MLP neurons of a small language model. Each row is named by its layer, matrix (down: output weights) and neuron, and shows model dimensions 64-159. Each number is 128 + 32 x the weight over its row's rms, rounded and kept within 0 to 255. Numbers have three digits each. A neuron's up and down rows have the sign that makes its largest values positive.
After each neuron's rows, "fires before" lists the tokens most often just after its 100 highest values on Wikipedia text that the model never trained on. A number after a token or word is its count.

L11.down293:121168123156161145195128156123144149118070174132143107186133120160129113076144144162098103186121174100117132100114106122127104117099120132133186115140073107090083117123119122109146141152092112140193174128064093139119136133111147182145108111194125148178195139164108170175156118109037112157
fires before: " " 45, " |" 10, " |\n" 10, " revers" 5, " Rep" 4

L4.down562:132108102098149102137094107081094077150172156084119089088135090127155122126149187073155077163122100146134082118131119120151163121108118046106157132174123132095143098117153056128133112126142122141117145161104122115084064082110109165086169159138150194147098119074119098161211084111078077079
fires before: " " 29, " |" 27, ";" 11, " (" 4

L14.down102:118110074138112112105160062104079146115152151071092133106160093082146173051090105117168152134114129146148108157177109097158154123131090121159128152083185132148118075126144147163069131155148137072108167170143165138108089178153151179089121152156088094156174099164099090118138151161127099148
fires before: "0" 17, "1" 14, "2" 11, "3" 7, "6" 7, "4" 6

L9.down600:065122100114117153096130125155132119143126099156139150114051139154143158149174167185106131132083132143189144115092134138107173093129143123094139073104128143111143085193166116109148093134203099189126158129129100179114091125148116165169071109131108135125165107183116149128209115087097136127
fires before: "9" 16, "0" 13, "5" 9, "2" 9, "8" 9, "1" 9

L15.down203:123158095115189115095126147098123146165135224077136128109039208116120147117112150046134079146094109155183093096139119132088121094108088137122119117132157100131087111122111161128198129114148149125159128120135109123139159177100159210077064165140140175119118134112149055154129160091097180152
fires before: "ey" 19, "200" 18, "201" 14, "199" 4, "in" 4, "202" 4

L6.down407:085096097150151159166116101144146137130158189151126127125104149140117112108179211155147180107115151152133167134119154114128109133115099099173093117146121160128087135172099219151171208088085156110099154182162126111114130111153089139140088141113136096106120100115156188096182138111113121137
fires before: "202" 24, "201" 19, "200" 14, "199" 11, "198" 5

L15.down6:122144125165105164112187071189138146105132106192123083169108195123096130173158128126107110147163140129146105192124156091121137155087134099121166122069102148151110108176114147113180129119084090179115112096145133116072138102133145129158071141164143167164093152120069090088165127168191170143
fires before: " |" 61, " |\n" 6, " of" 6, " " 4

L14.down628:102099104092132121143084155165097158140119124154092101098109081098143088084167128189172095162124196122156137136206159135131132155185107147130138126096109099145110115125076106128165180129159149170160153151119181102163101110121131089138127131081054138147170137152168119164145173170163158145
fires before: "200" 57, "201" 21, " -" 4

L2.down450:142115154126196147113156135127104107141120157183107154180105143155173109113137102172170133133105115159169123115113147141116170139097111136133148163093168106106099115091121083176200099105136069157125132103130095097078133122152140108135173078090082145101135177054132161134120191136139131142
fires before: " :" 22, "1" 11, "4" 8, "2" 5, "0" 5, "3" 4

L13.down416:110100155163116179170122112116155106110129099110112113104124137092152125148121144092142126135145192120159088161188099153116145098162165109156141136122167115150185109127108148175147181110094175137120187115113151080116088132161174091168096141142113167113086136125174126114130082107063154126
fires before: " |" 48, "7" 14

L2.down66:130110125078149130102106196100169052148161140062097115148184162106095128081129181056170112141078120152115086159168135143082159136123137129095126149161075101121095152147188114077147111095123113092122086147137063164105136143100098168097127102182125114133131133129081137101053077164121127135
fires before: "|" 82, "|---|---|---|---|---|\n" 4, "|---|---|---|---|---|---|\n" 4

L2.down89:112154110176187153113130148153127116118107099120148148072162130113124100120114157196146118133033153114164179162146111107106114142151101132125140113152058112159090118142134201127051170145112097096132161145094055136115139085058151131141102130121137081176203115180132120109129097110108098097
fires before: "0" 21, "5" 9, "1" 8, "6" 8, "9" 8

L9.down397:104171094161084160180124089142195129078154124069146115179109101151134082113105129123157155145146146153090127176129114108045239103128086085103157091083118085135178133082131134167125066131159129106128148114144117122158132121126146153134102115159148147103122167182129174204137102135141105063
fires before: " |" 37, "%" 15, " from" 6, " " 6, "0" 4

L4.down205:123137147132085171149068076113162118142110129151072119122186186146126082132136157114118055181147118095094111116136160166124105178088160157146103182105094116159068146122157166114173157084109130095107128165158182134126092152158146150088162103118101138120091131139120150150139152151116186103
fires before: " |" 39, " |\n" 14

L11.down159:134120073170125096109108123103052160131105164099072190054156146102150162116132122136154119147075097128104112140144128134106081135176090111127149082135139167152137188160124048144193174084143115101159141122117145141162111059100110171157149077133135154171127019129158117164102119093112153146
fires before: "-" 44, " " 13, "|" 10

L7.down482:123093071140116106161137158123145177125131155102141157164098170111142139147088135104174116156131108150105136118084126092115114077140101132122180095130058149104143171147117119086071105094095090122138135115086132129134173098166130115161114167098098122120141156146119167080143143127143119143
fires before: " |" 27, "–" 12, "," 8, "." 6, ";" 6, "rd" 5

L13.down623:113153091125161093152160089117105134105084157114142169075123096036127114124182119173071116133233164115150109106145096157100140064100139093138166136165113115131053134192144130200119181146160085152118122090170143143109120160100077100163136090157136135140113109126162138082124149105118176120
fires before: " |" 53, " |\n" 6, ";" 4, "ient" 4

L4.down167:135162099167150120105137116109094102063100122115126148190063116126099153149066129067089081107120162169135153123106125107156096121067084070107083106110124178128099173152069144085144111164092089145094146119180164130099152100115155107180089091118143102165134103138143171093186102121132151119
fires before: " |" 47, " " 7, " |\n" 5, " the" 4

L9.down237:150144121131101095171139159162095106072089156095089160097147128123113180156195179098110085117137092149156174157160132104094104149141148134117181116104095175172124135100115093170097119101114124100180098082128048122145115149149124149149082063114161107178121128143152129145121121098072140061
fires before: "0" 17, "2" 13, "1" 11, "3" 10, " " 10, "5" 9

L4.down95:138154201065112118102097175137109120137123091117133107145107140085125097120076090141161135130079137163154117100103090140086175129145133145084139133155055115107135153153102104069142145129116094126125158115094116147070149113097093071147157079169092120097104164136122120138113112160132146157
fires before: " " 38, " +" 23, " of" 21, " running" 6, " −" 5

L6.down457:088146111113130108172149096121160106114117145164112156116125136123197115138112096117132180168116131119099159092124130172113058082175075119101119080167169113127216149150100126141129133113150057160156144173138097144193132148143142111113104106158114180150207142134136168143076051131155128157
fires before: " |" 73, " |\n" 11, ";" 5

L14.down614:101137124124116150172178088141090043135106119057128104136098113113146167143183128190186159058165174099145160122142126182100142131097079079120087093137162169151133099118080148136161072109131113091132094121140189075136123129100124151123159116124101129114140149135158140088072135087132169116
fires before: " |" 62, " of" 5

L12.down509:142119091135075129094096105183109102182132130117120056126145145128127136143174143112219190129125143128125112113118116165142168127120109150180049140166125165134128092089101121094119092098115179128132101147138092110085145138169129127146133166139143091199173156140156165107080110105085147097
fires before: ";" 37, " |" 35, " |\n" 5, "\n" 5, "." 4

L14.down507:160109141124030136099138126193133170112157103067200111074212137135116100206087103080115077109131151133128098089134151109110098102144126096132189130121122159149168103105197144127103131144068128135144103137151180068096096086089122131115118119061158138116140123157090165139105134134202121182
fires before: "," 25, "." 10, " and" 10, " in" 6, "\n" 5, ")" 4

L14.down435:103135133115131108121088165140155158140129103096191115131132119111177136071106182104139184145180072088151114132178122172146109152107149077145146141232138122111127132162109102115131127148214093145134126119130169137091087140101144137120137142131155106136122152154148120188060070133135129141
fires before: "6" 30, "5" 27, "7" 27, "4" 9, "8" 4

L9.down123:174144116128058138098173141098160082090139107136128156145171203121147054107159134055116058145125123166124137129116104170127130124122177114164102113119128097143139150057132114103100185098058108131133199173168161134102158134177147137098153141056135124143171118098092143140105180137109108106
fires before: "," 25, " in" 11, " and" 10, "." 10, " of" 4

L10.down446:099163118130201105154120151138136143132114113134104138175136166128147185138115148130118149161108092126114132030108126146132122154101136127123119157167129117203108141100176115104127177183090121111100123186134135105076154151077142110110101135132175104141142180169076093098130201102155091169
fires before: "." 24, "," 20, "\n" 10, " |" 8, "\n\n" 6, " in" 6

L15.down596:148084097130129092141096157133070100089084150137089173146127116074119169083174162128126165112090164098148134160108108103195122173140121133155171089174183165169138175113115052121125183130173129165162093087133123118117138104154174182136137157130130131117191119156139082094168130177090188044
fires before: " " 89

L14.down476:192195124103166133084141112114098141099126135126122141182204172108110118169171057106056151185187177122141160139032096133124134185089146099166169119119127126120085150165129125083092131077115114111159191112111131092086113107151182104069113088133161149090162140132180159131104092080151156132
fires before: " to" 19, " as" 18, "," 16, " in" 4, " " 4

L15.down137:104060131070100143085164160118096056145130105142096106141108173166106206126142146137128126097121118131157135134153120120095129135129125095182136116154134095119171131106065161128121108160135118125166077128185140090154111153157193179151108153120130139056117087121085149119076048127135143104
fires before: "." 18, "," 17, " in" 6, " to" 6, " from" 5

L10.down379:144173110060126108063119119169097086143181138118130116166158172135147166127090150123083060169144087119143159121116077178086156145143170138127153113095119149122147176093155098157106115169134048113105130201130087177137148190186118100120097120131113113144133139102135072152083098213217142099
fires before: " |" 80, " |\n" 8

L2.down26:139120102154161106065117135164166131123121141071093180101144129038152113115131141153113076131044168076097124124148113142134084181126073105091127081079146183089161056096083146094107132078153126120146150151155151138098139105124082131141086146144118109128098089133173125084082119101159093089
fires before: " " 31, " by" 12, " (" 9, " for" 6, ":" 4, " with" 4

L14.down428:118136104098138149115115116092101132106138091083175161131166068103101072118125136076124096136126114137087148129102161151179121141096206099156117132175098136089089129127113167173202181134102092125160108119098112191132080165148164121173078077091108130164177118159159122116122198123184117138
fires before: "%" 61, " |" 18, " |\n" 4

L10.down451:168154128143119157090098105172114147135123178106059209125158123158089134064101106142140156144099144128168144162127120093101109131060144083147150181133120134156111143151141090162183134115132107117108119118159132094115120141156124156159177087134171107173168089146188140119095109131158102079
fires before: " " 62, " C" 7

L12.down582:087176165124117160106095149071098129106085074115172091168070084079118121133180055087120127075087119146125095140133117136150098116141137161070103165140144140090130146061120099101150128116127153128154152089084163082105126134167103150171137142109102150141194155158163105095159141114006134086
fires before: "," 56, " he" 7, " the" 6

L11.down396:154116149130151123089142118144143170176197126098115169157125133168170115118126091133164208078155099122093151087101051132121168128094135171177099129098123168083092131142124063112184152103195155179159145097094160117112132134063079136077159097148094152139073173148144155099145164108150137096
fires before: "3" 17, "5" 14, "4" 13, "7" 12, "6" 11, "2" 9

L13.down595:208123119131160130159108110120105118131090064139101090172122106081165107161119121122110105184159150183146133133143087104134117133131200117174150219158107126166084107164147164151125100150169120174100189187145139145107112138088140118126150169118100107113115063104087089118128157125117119147
fires before: ":" 45, " |" 32, " " 5

L10.down255:109117181091108111192170160141113091103097163125174152166189172100129119132112115114154104117122124124121133117154032150092126163134167104166126138112120104075086133159104146112158104184147157095163142158155131115121124163106171095165123098155141091060172104113095168077124157171104141060
fires before: " |" 35, ";" 9, "%" 8, "," 6, "." 6, "\n" 4

L6.down161:172102142125091091111137163109157155192154122162121136088172188055171162157165127132142137118101114157131116084146075119075111086147175155120149123115176108166119123165186094107111112123138075128137099125114105145091159164154153147133151147211097113172096143138108141154073099133100150121
fires before: "|" 89

L10.down76:115140079123201107116134132138164174148203151092115105163148170113228101096114142059154148096126081101104129102115147135153105130167135137126068126156169151097139174181126154163126143114142059108107105112119086064159138122085102186108054109143195129134072094161162179166160105085113171176
fires before: "8" 50, "9" 24, "7" 10, "6" 7

L2.down424:123169079174172155126050095024111065160118154129133137138110097088086153159136136130108126159096130174171082087156094129086138102094136137137134062112137157149098122074171140113116095145108079149098116160115152121096076131146100154152099156121114191174085087104125163161174117148116092149
fires before: " " 41, " (" 9

L9.down150:123148154126116100184189128041085101052127130028097155135175105058164160163144125161169136121161108073101174174105080127111118161125084076135144144106155129156167077135150119117127172034095159133128153130143146121159133129135122170150164151126120191072115151146125142103135169142039163129
fires before: " to" 18, " the" 15, " a" 10, " on" 5, " for" 4

L11.down34:123137106148166181126127070145123111196141134113098125149157162127120098179137176152106048188126122117102133111087130165135176112100094160167071122154154113164125109190115121172169114068090073153040083186115118113092132151124143104104073158160118117166087127119097140109117107130216151100
fires before: " |" 85, " |\n" 8

L6.down455:136118127154124143102122144156126161192149174087124138142157150143184099138151150148164154124124155122112165111127144095171166134162128152123112121072093128088136146132095094105120130106157097105156156091190082112123142114112114121166130101156122137212158143160088124225135066060107129130
fires before: " " 62, " $" 5, " |" 4

L10.down236:181120149122060122073139147157111130158129153142103191149175115111153100151171076145124167140081091057147124154113153072134103130128151060130189146160193097177158099099166087121162143112175128132129157113136107163115040092125130140149113160128056205149175110064162161203118145078106115144
fires before: "." 34, " |" 27, "," 11

L11.down181:054134158084108126129133199096161153119124085196164137032112093136171072129122126177141134098164153078120173168143132154130100103134129121146133138101077172129134098123144133133112118120128143097120129169133034112184069093097070118097166139146151129102075111188140093086093096140067145093
fires before: " and" 45, "," 20, " or" 4

L10.down145:094125114058141105158141075104104108128146108062133149126068130121124151127108151130190062087155183180172119140113170141141158091091180127099114117118154121111114133160069133126131153132171095153114147140139114109152147137074138188138167130145151076093103073170152087062127158120079177129
fires before: "4" 13, "0" 13, "6" 11, "3" 11, "2" 11, "5" 10

L6.down623:108078093123107114116081122169162124098107085090171112082115137176155151176139110167158173099089110119114114170075123099154145119121142162105041163186121155121082149125134130142149134138149130162099167106174097162068114208146163127077149101199150139197126144120138074117150153113074111128
fires before: " " 41, "born" 7, " March" 6, "196" 4

L7.down52:104100024174173160137131101167126155138102148130145103116113122129105196154123139172127130152132171111116159185111064134122123157112175101159117181106130097126096111156149101150193146093138140095124123161112126198074131137181133119102169119146107105098132098139121169096203142144151101128
fires before: "199" 20, "200" 19, "202" 16, "201" 14, " |" 5, "197" 4

L12.down489:099161063167117148114156132122135102174107175114106143140081158104141095095194097184106144125158179142093130119194099093164184148122122166158157084092139176202141145066126133095091104092149112152095142146151183092120094033150077083075124138168152158142111127103149133139134112166149102124
fires before: " |" 93

L7.down66:139107122134127162098133103104177131159120078122157115163189152124141092096105100164159101119151058100154109078117117125132136181100158078078143072124153118050176121130105083095126135140130088167058119157145109105126124062122168109129101085169092102149137184055166118123133085138164090172
fires before: "," 23, " –" 16, "\n" 13, " |\n" 8, " |" 6, "." 4

L10.down205:150147129141114158157136123143145115068183203121137100130200140106117026097120113147114127098022108110096140089174074113148191150121152112135127161115159104131116112136101202112162143153141106150105126124114177104115100188133122141144124084113103114122166144127131153121123114135149115133
fires before: " |" 31, "." 11, " (" 7, ";" 4, "78" 4, " NP" 4

L11.down448:154167130155138083105121091126112054130155087122187144138135136107186128140165161127134147207169082135185081095103112097114155180172174116161100108131144213129122102157128111125110111141140146128142183169046121099111121096138087103158134181105130146141096100065125119157132087091126177107
fires before: "p" 39, " |" 20, "," 9, ";" 7, "6" 5, "." 4

L6.down339:101133128128132136044113149106156148149162119084120115055127144150161145149129083105135151104114100130126145093115098115097118146075130127143116154116154085168135155112117106228061106149111071102075108083175125141068057168176169147086122123192174031159134078143148146153108150135127152105
fires before: " " 73, " –" 7

L13.down492:085135130111115118100129120107184109162144137077113117136192168129172081134143114126154147173097137164086071145104087109061110121125135140139158120150091110133182142143161092184163174155066084148153070116152120111086116089088172118129128142154142110105133121149129080129139124122106193116
fires before: " " 39, "199" 11, "200" 9, "201" 9, "195" 7, "197" 7

L9.down470:083136122118139167145090050137200090130123087171105097141140127108114162158075138141127097145099147142150128074127163107109113160126124105127107129086182079101133118161141129126119140076105087140092116147178136081091092130130103133107105112113120129099159146149070175109155155192140119126
fires before: "201" 11, "189" 9, "199" 9, "191" 8, "202" 8, "195" 6

L10.down432:134161147092135113135154156097084151155117138098171138168112152113121125104077131132138156123090107138135191115074122122080157173232157170119153157110168144148129119144110115127141164177156131123128107097059031154107132104165130123136146112228126167136118109094126091174184101113103177159
fires before: " " 50, " of" 6, "\n" 6

L12.down211:161169153070102136159121063112123103119102095164126076119155095173161089145164101087125094097103153157103132175138143142136130094128153130126130143136033116149131151173128132184185106115105128188110102117141160182108092136149147082107091135166075135119120124080137092149082122112165112135
fires before: "3" 36, "2" 15, "1" 8, "4" 7, "5" 5, "13" 4

L7.down331:063134119169135081095125123102101128117114073106034045139138117181074114094166115160158199106101155096140183124159107106160165187130098096130127141115130165138105101147090172167048142126112121083071118151129091179078081135089155162196132146144112107189113123066077137135158164130151181161
fires before: "6" 16, "0" 13, "2" 11, "8" 10

L11.down385:084111123193129132181213159136117145191100085158118157101123118127123073120117126099146104128075079078130148158105152119150092117104137093120089106173154130147113094131113077131122137126090192107148096147156168155125179131075109119121117121145130081193083165099128079093157093184132192111
fires before: " |" 60

L11.down102:147148095094110127159169159140131173147111079130093153136117139143112212103140062114138151151131127166143140147062118152100116127089137120113112102174100144195151163156140084138170098100165113131095146064181153174111066079116169120045115157206118118128118128200103086143134160105128185104
fires before: " |" 38, " " 22, "." 12, ")" 4

L14.down539:116111083107236149088130120118167073170163110115082113137098117121106118125225128154109156113150129150140128106148101126135124145120181143194117141146176150138141124153092162107157140134158122136136106135156121087077091140127093108160103149157092148097116124081165110123091127077068143152
fires before: "1" 24, "0" 24, "2" 19, "3" 7

L15.down637:150153114128124105144114145187141097110102111091149116122164141094142123168114127077151143084137149145160131163183133106096106115098112104141144128136101141182139153130123155130136106188080113162145103122114134154086150180195178109187094165124047173129171121109096152121159127089109094123
fires before: "9" 17, "3" 16, " |" 15, "." 12, "13" 6, "23" 5

L13.down117:095195134176154141119123160152150067140115105095107114121106097081140140132120096146158091111165182173179086132124105070150149112157156142160235167129125183118163099165114127136108117127115170141167108140154132042104092105098123119153137175079113177147153153123129138137115100158122128164
fires before: " |" 84

L11.down133:136131088056051118106153153091163114104128108112188115056149111104135146224141141131098123165169119068183172187177089116158137127133069147104115102088076119085106079141105125158143078130147129124152108116077128061151151115108067124097161101159094125145111058138166135091127103136036115123
fires before: "," 58, " the" 10, " he" 8

L4.down275:136134097152088165151091195086156126096132157119102144097122101086175101040060088082151122111154102091062156145117132146093073098123082127114125064126096083122159173087165137120107112087085128126140113169155111087096151062126157124155100122155144094157152119115135163142129131169135084120
fires before: " " 71, " Final" 5, " |" 5, " +" 4

L13.down588:126171088104092162141143137122121110133093126178147116126210173098176127096189105146163091109133109166120132141069109119162116133125111112167147152145131148112131149147114165169107119155152164130116145112122180080189160137151139102176090077109131056090169174138120124097124100146161094120
fires before: " |" 45, ";" 10, "," 5

L9.down502:113131144139154114146091143118095151149099165127109171200079136117205113161103128140150170128160121149090111143170137087161113133151134109089139116137090128089160157126086068203123113115151107088200128154087061115169123123147071142067140112038147177110105146171136152106146157108132147082
fires before: " |" 41, "." 19, ";" 6

L15.down432:097156109064174146082150069120126138169124145106110113163060151158100120108171100077118093099119105157177149125099125094106181129097142093142149144106183072140132137136126136127197177137176156185114117147105155123127114147142104126107135091127117174105074106096178189083198085080111133099
fires before: "6" 12, "1" 11, "°N" 10, "2" 9, "9" 9, "3" 8

L14.down162:084130172121087125120140201135124109113127124085180162111121101130123153080084130058150138146156101125136133196182154105119155114110125068150139179149080104096124171152163192123136127121147105117120049122146108150139116139113119094094141097123119118115156142113126117151126106100078127169
fires before: "5" 41, "6" 35, "7" 4

L2.down61:095101142200132185166133112158102149152117055131131169124079090168101172144157087129147124084157123138062163184120110131120109138127100112170057118113134134134142176094127136123177076132118190082142116084150147097105113112137120107100170061107128117122136126130188115067143151174142108107
fires before: " |" 26, "-" 24, "–" 14, ":" 4, ")\n" 4, "t" 4

L9.down435:134094136116148143206123147116132154161097194136109084178105096182089150094148154169136177159086153164172153106171170099095115151150100120172135108150126114198138128156116194174089092145117111157090170123191083182116122177075137146157143172153106098130148133131076147132168155199114112107
fires before: " |" 27, " |\n" 13, "," 10, " March" 5, ":" 5, "'," 5

L14.down402:113198102077110036121090197200089110133125132102149207075083182106099157116155185088133111125183105128136139067107181086163135159121065127115103105141128136117152157153107149162179135134105166145134142086172115102147091135168091154115118065155143155115093127136144108217147112103072115141
fires before: "199" 16, "ey" 15, "198" 7, "200" 7, "201" 5

L15.down66:146153112127180125114174100126130091159115201088117105118025159140135152082181129109124090135111173133182129065111116144116186183132152117144117110096108099153166117118095146140156126109174102120140162116109073095077123132102133112164124127111132157125127086141122140067094148120115104158
fires before: " |" 49, " |\n" 23, "202" 9, "201" 7

L10.down294:122133132123136126175154084037130178112096092165140126142140104180146122118094105113119164160160077126110142105144167124112081178114141116137077136145114143129155183152122136078125120153090103134175148108189150096115107106159160089112090148130065128220160102164163182128141114172189122133
fires before: " |" 39, ";" 7, " |\n" 5, "." 5, ":" 4

L6.down243:159102112082153130068121145137158109143129090087082148187237116158205110165169144138073078143141094118131122190161115157102087157122092095097079176106128106178100070178198108074154155103113100144139105164150169116087112085136161108103186189090140145151118111071085115160135122057143165095
fires before: " the" 22, " to" 15, " in" 7, " a" 5, "," 4, " their" 4

L7.down316:140145104175066166135134120086196113121124111091164118153199091100110110124161135122120139123121126133104109113142161150138169126102072081114131191151151124066142160065140100087139109129085111094081163114087223093146177139147151174079081146159167155131132142095136144137049105153167139123
fires before: " |" 35, " " 18, " |\n" 13, " of" 5, " from" 4

L10.down165:107185096090199138148138108144090080127120132113132148119147177108136099180138174149063063136109108103166107173092112118143135101145118158143089114148149077142167077093112104175093106127128124103126108149146120138089103040112126085101162126101100109126087146176115122139170120113155148101
fires before: "|" 38, "==" 21, " |" 17, "===" 12

L9.down13:074115094103117094128114149175134175148123157080173127124052138152138122169127107167159187112165146135151133099125192146150137111183136141094107083163114059168137144162067155122141111086171085080155127073137106063122146121065130140121174186070176117102164158119075172079170159068074164167
fires before: " |" 25, "%" 19, "." 12, "," 5

L10.down301:104144162068112149109155136111119175173152117148089134118070026136080098153189112117109152072176063044163126111141111120151079140117095154068153113142191172087150166138123124150100133109112138108149183178123100182145070097106147106105129132164086141133188097057195152122123087076132135097
fires before: "." 55, "," 22, ";" 6

L10.down567:139112151143103184141132161137094168124146186046048139115170156139159103150105122114082074175073105124170151129150114087063107126096132145133145102135136126104108126127101129166091154172085132173129086155145156128173150129151193177129110135131178143079129170073135093176178100169149120194
fires before: "," 16, " of" 12, "." 11, " and" 9, " in" 8

L10.down92:177116113161166196110125197156064126187088109128130049141194108092126116136130110156135128144134176136134068102148080092146095147086095089152133128121133137143179110156208159133088146160116148075164127172132156117094103163141116113091116129112118147117113149085143137042092101049129122117
fires before: "." 24, " |" 22, "," 8, "|" 7, " years" 5, "″E" 5

L15.down598:135158155092091101109109126084089103162179118113082124064128110199120104153099106080156120109061121174096108162127142114080157148107135120119142092155134130142158139145092128106150159145152114125052108065148105140087147079121157129117127110190153136121154113072146172166144135153115141173
fires before: " " 97

L13.down329:137169242083115119107151148088155091097060093134148131112143096110128066173151110163153182087151126112166133119111094114185066152073136134091135125121114102065168177147109110117148127102139149104165126121125127075145108079149124094141098127140148148129154067150160097121116139124021138118
fires before: "," 75, " the" 9

L10.down72:176144108146130097193171165198162097143146136162173099129139078107190173132139143148119154177091133181113133125163117165155104137158158118147203106093097146136146162128133126153141151104144149096124112122125096093122137139153133131141055082134110159113177116148144145117087168153152149065
fires before: " |" 46, "." 19, "," 4

L6.down423:109121079138192130115134100128141141148137090172070093154072100113161103130151146124144176124160202186147131157139132129128080213173114054135085163134154139135093113131142146121170118088095117129130150160178167109144123124154134026094153152156056152106149150134187148095134101151122086197
fires before: "200" 13, "198" 13, "201" 9, "195" 7, "199" 7, "196" 7

L14.down488:105161086163135154167154107167146130142101141133155132132114140136098118122130090145103115103143083106116151138152234135172156113163138097142092120144097152196150100099102119114174132206171144085047113106187132117099094095106112135142032141185193062067174163103075081116175150077093125153
fires before: "." 30, " |" 28, " |\n" 13

L13.down436:152089088171155142189145127118132108094139196124199089141112108121075110126122113153125136152117168124064122115130130114088141126115200124172198162163122122099130109136168133148138133181100092116131143105135150137147121092120150088183078140136088154155169130171144053119076149096107076128
fires before: " |" 100

L12.down411:164127136116131174158206136118128171084131171071130113117156143117118119159121130129065164081117095154171098083112096137149117116110160119150111150147110094084148127159130122115127132120109127120125096210152150123083147073107173093130116198147118082119205127135140105109091154147213098157
fires before: "," 42, " County" 9, "." 4, ".\n\n" 4

L6.down582:129112090164122102146092127163225115186155165165179073083143062069078099116118153183108105146136124063106100109154109124128135171102094129089155077077127125114168105127117137124119139140142089170105108108124103125109157140087077136108126097104044131112124144091111134165144078188225108082
fires before: " " 32, " |" 20, " +" 8, " NP" 7, " |\n" 5, "," 4

L10.down262:156139138113089082112077115162119141195088100083150115117177097097109069114113112107132094103115128052093133108105119152139144156136132083082177128143108121196084200153150159189098109164117067116119129103180104105116070185155131114140134109124135132134124175075187150112118092091166185026
fires before: " |" 67, " |\n" 14, " —" 9, " " 5

L7.down58:178107129111047108108058177158143110102153082125112105085155083074096090131134117140160118131145125174132140112119160109128122122143181127071118155147158089171134142104148090118097125174126127157109116130129110130153145093116132104078162117132134175198139176140158114154128096167100163154
fires before: " " 61, " +" 6, "." 5, " X" 4

L6.down285:062145113108150138159053152127139105201115140101106123121151070099140119112170085161218134160112152129139098139065192121172108080132075140097101087171077110137114128177142133179136142121158099126122130082177109143078122117136072125150150151074158152119134117109115118138100163145096123175
fires before: " |" 48, "." 10, ";" 9, " |\n" 6, "," 4

L6.down46:133087123112114160118131114118077163179153143072112141136078137109141124083104184157152169083092209181135162151098188111121115086166226151155086178099169128193139073090086130190134166163092112121085126110117121173131095146138093159093163209119189107137153113115148143114116130098101175118
fires before: " " 61, " |" 10, "." 4

L12.down7:138109145061089097151128123121128090064083119102131133101220125209190134173068132154132165042227149112132151107102145131090075174123122095159167095116140092132149085146149163080126126051166094097126125135150154118121164140201076107153141098111119090118119125147134161163174096170118180180
fires before: " to" 63, " the" 8, " with" 4

L10.down419:180145089058195118126110162112154097177149147108150167142183117097094178114161099105116144133120118116156157107170077103149152099140201126118111139090128109113167147158121118138169138098118108134136143199041107123116118146148102141079143163170068117159095072154166111082127100134088136156
fires before: "|" 94

L14.down624:095077131131106120159148142119132152133114092150105163096121084155140072093127236181107090167137149113132127108134145094126122139159145063165174178080097168119111128098084178175139136103080174140159133143119083100151130126143130110133150132102102156074123080156118161138142092068079147155
fires before: " and" 28, "," 16, " century" 9, " " 9, " |" 5, "th" 4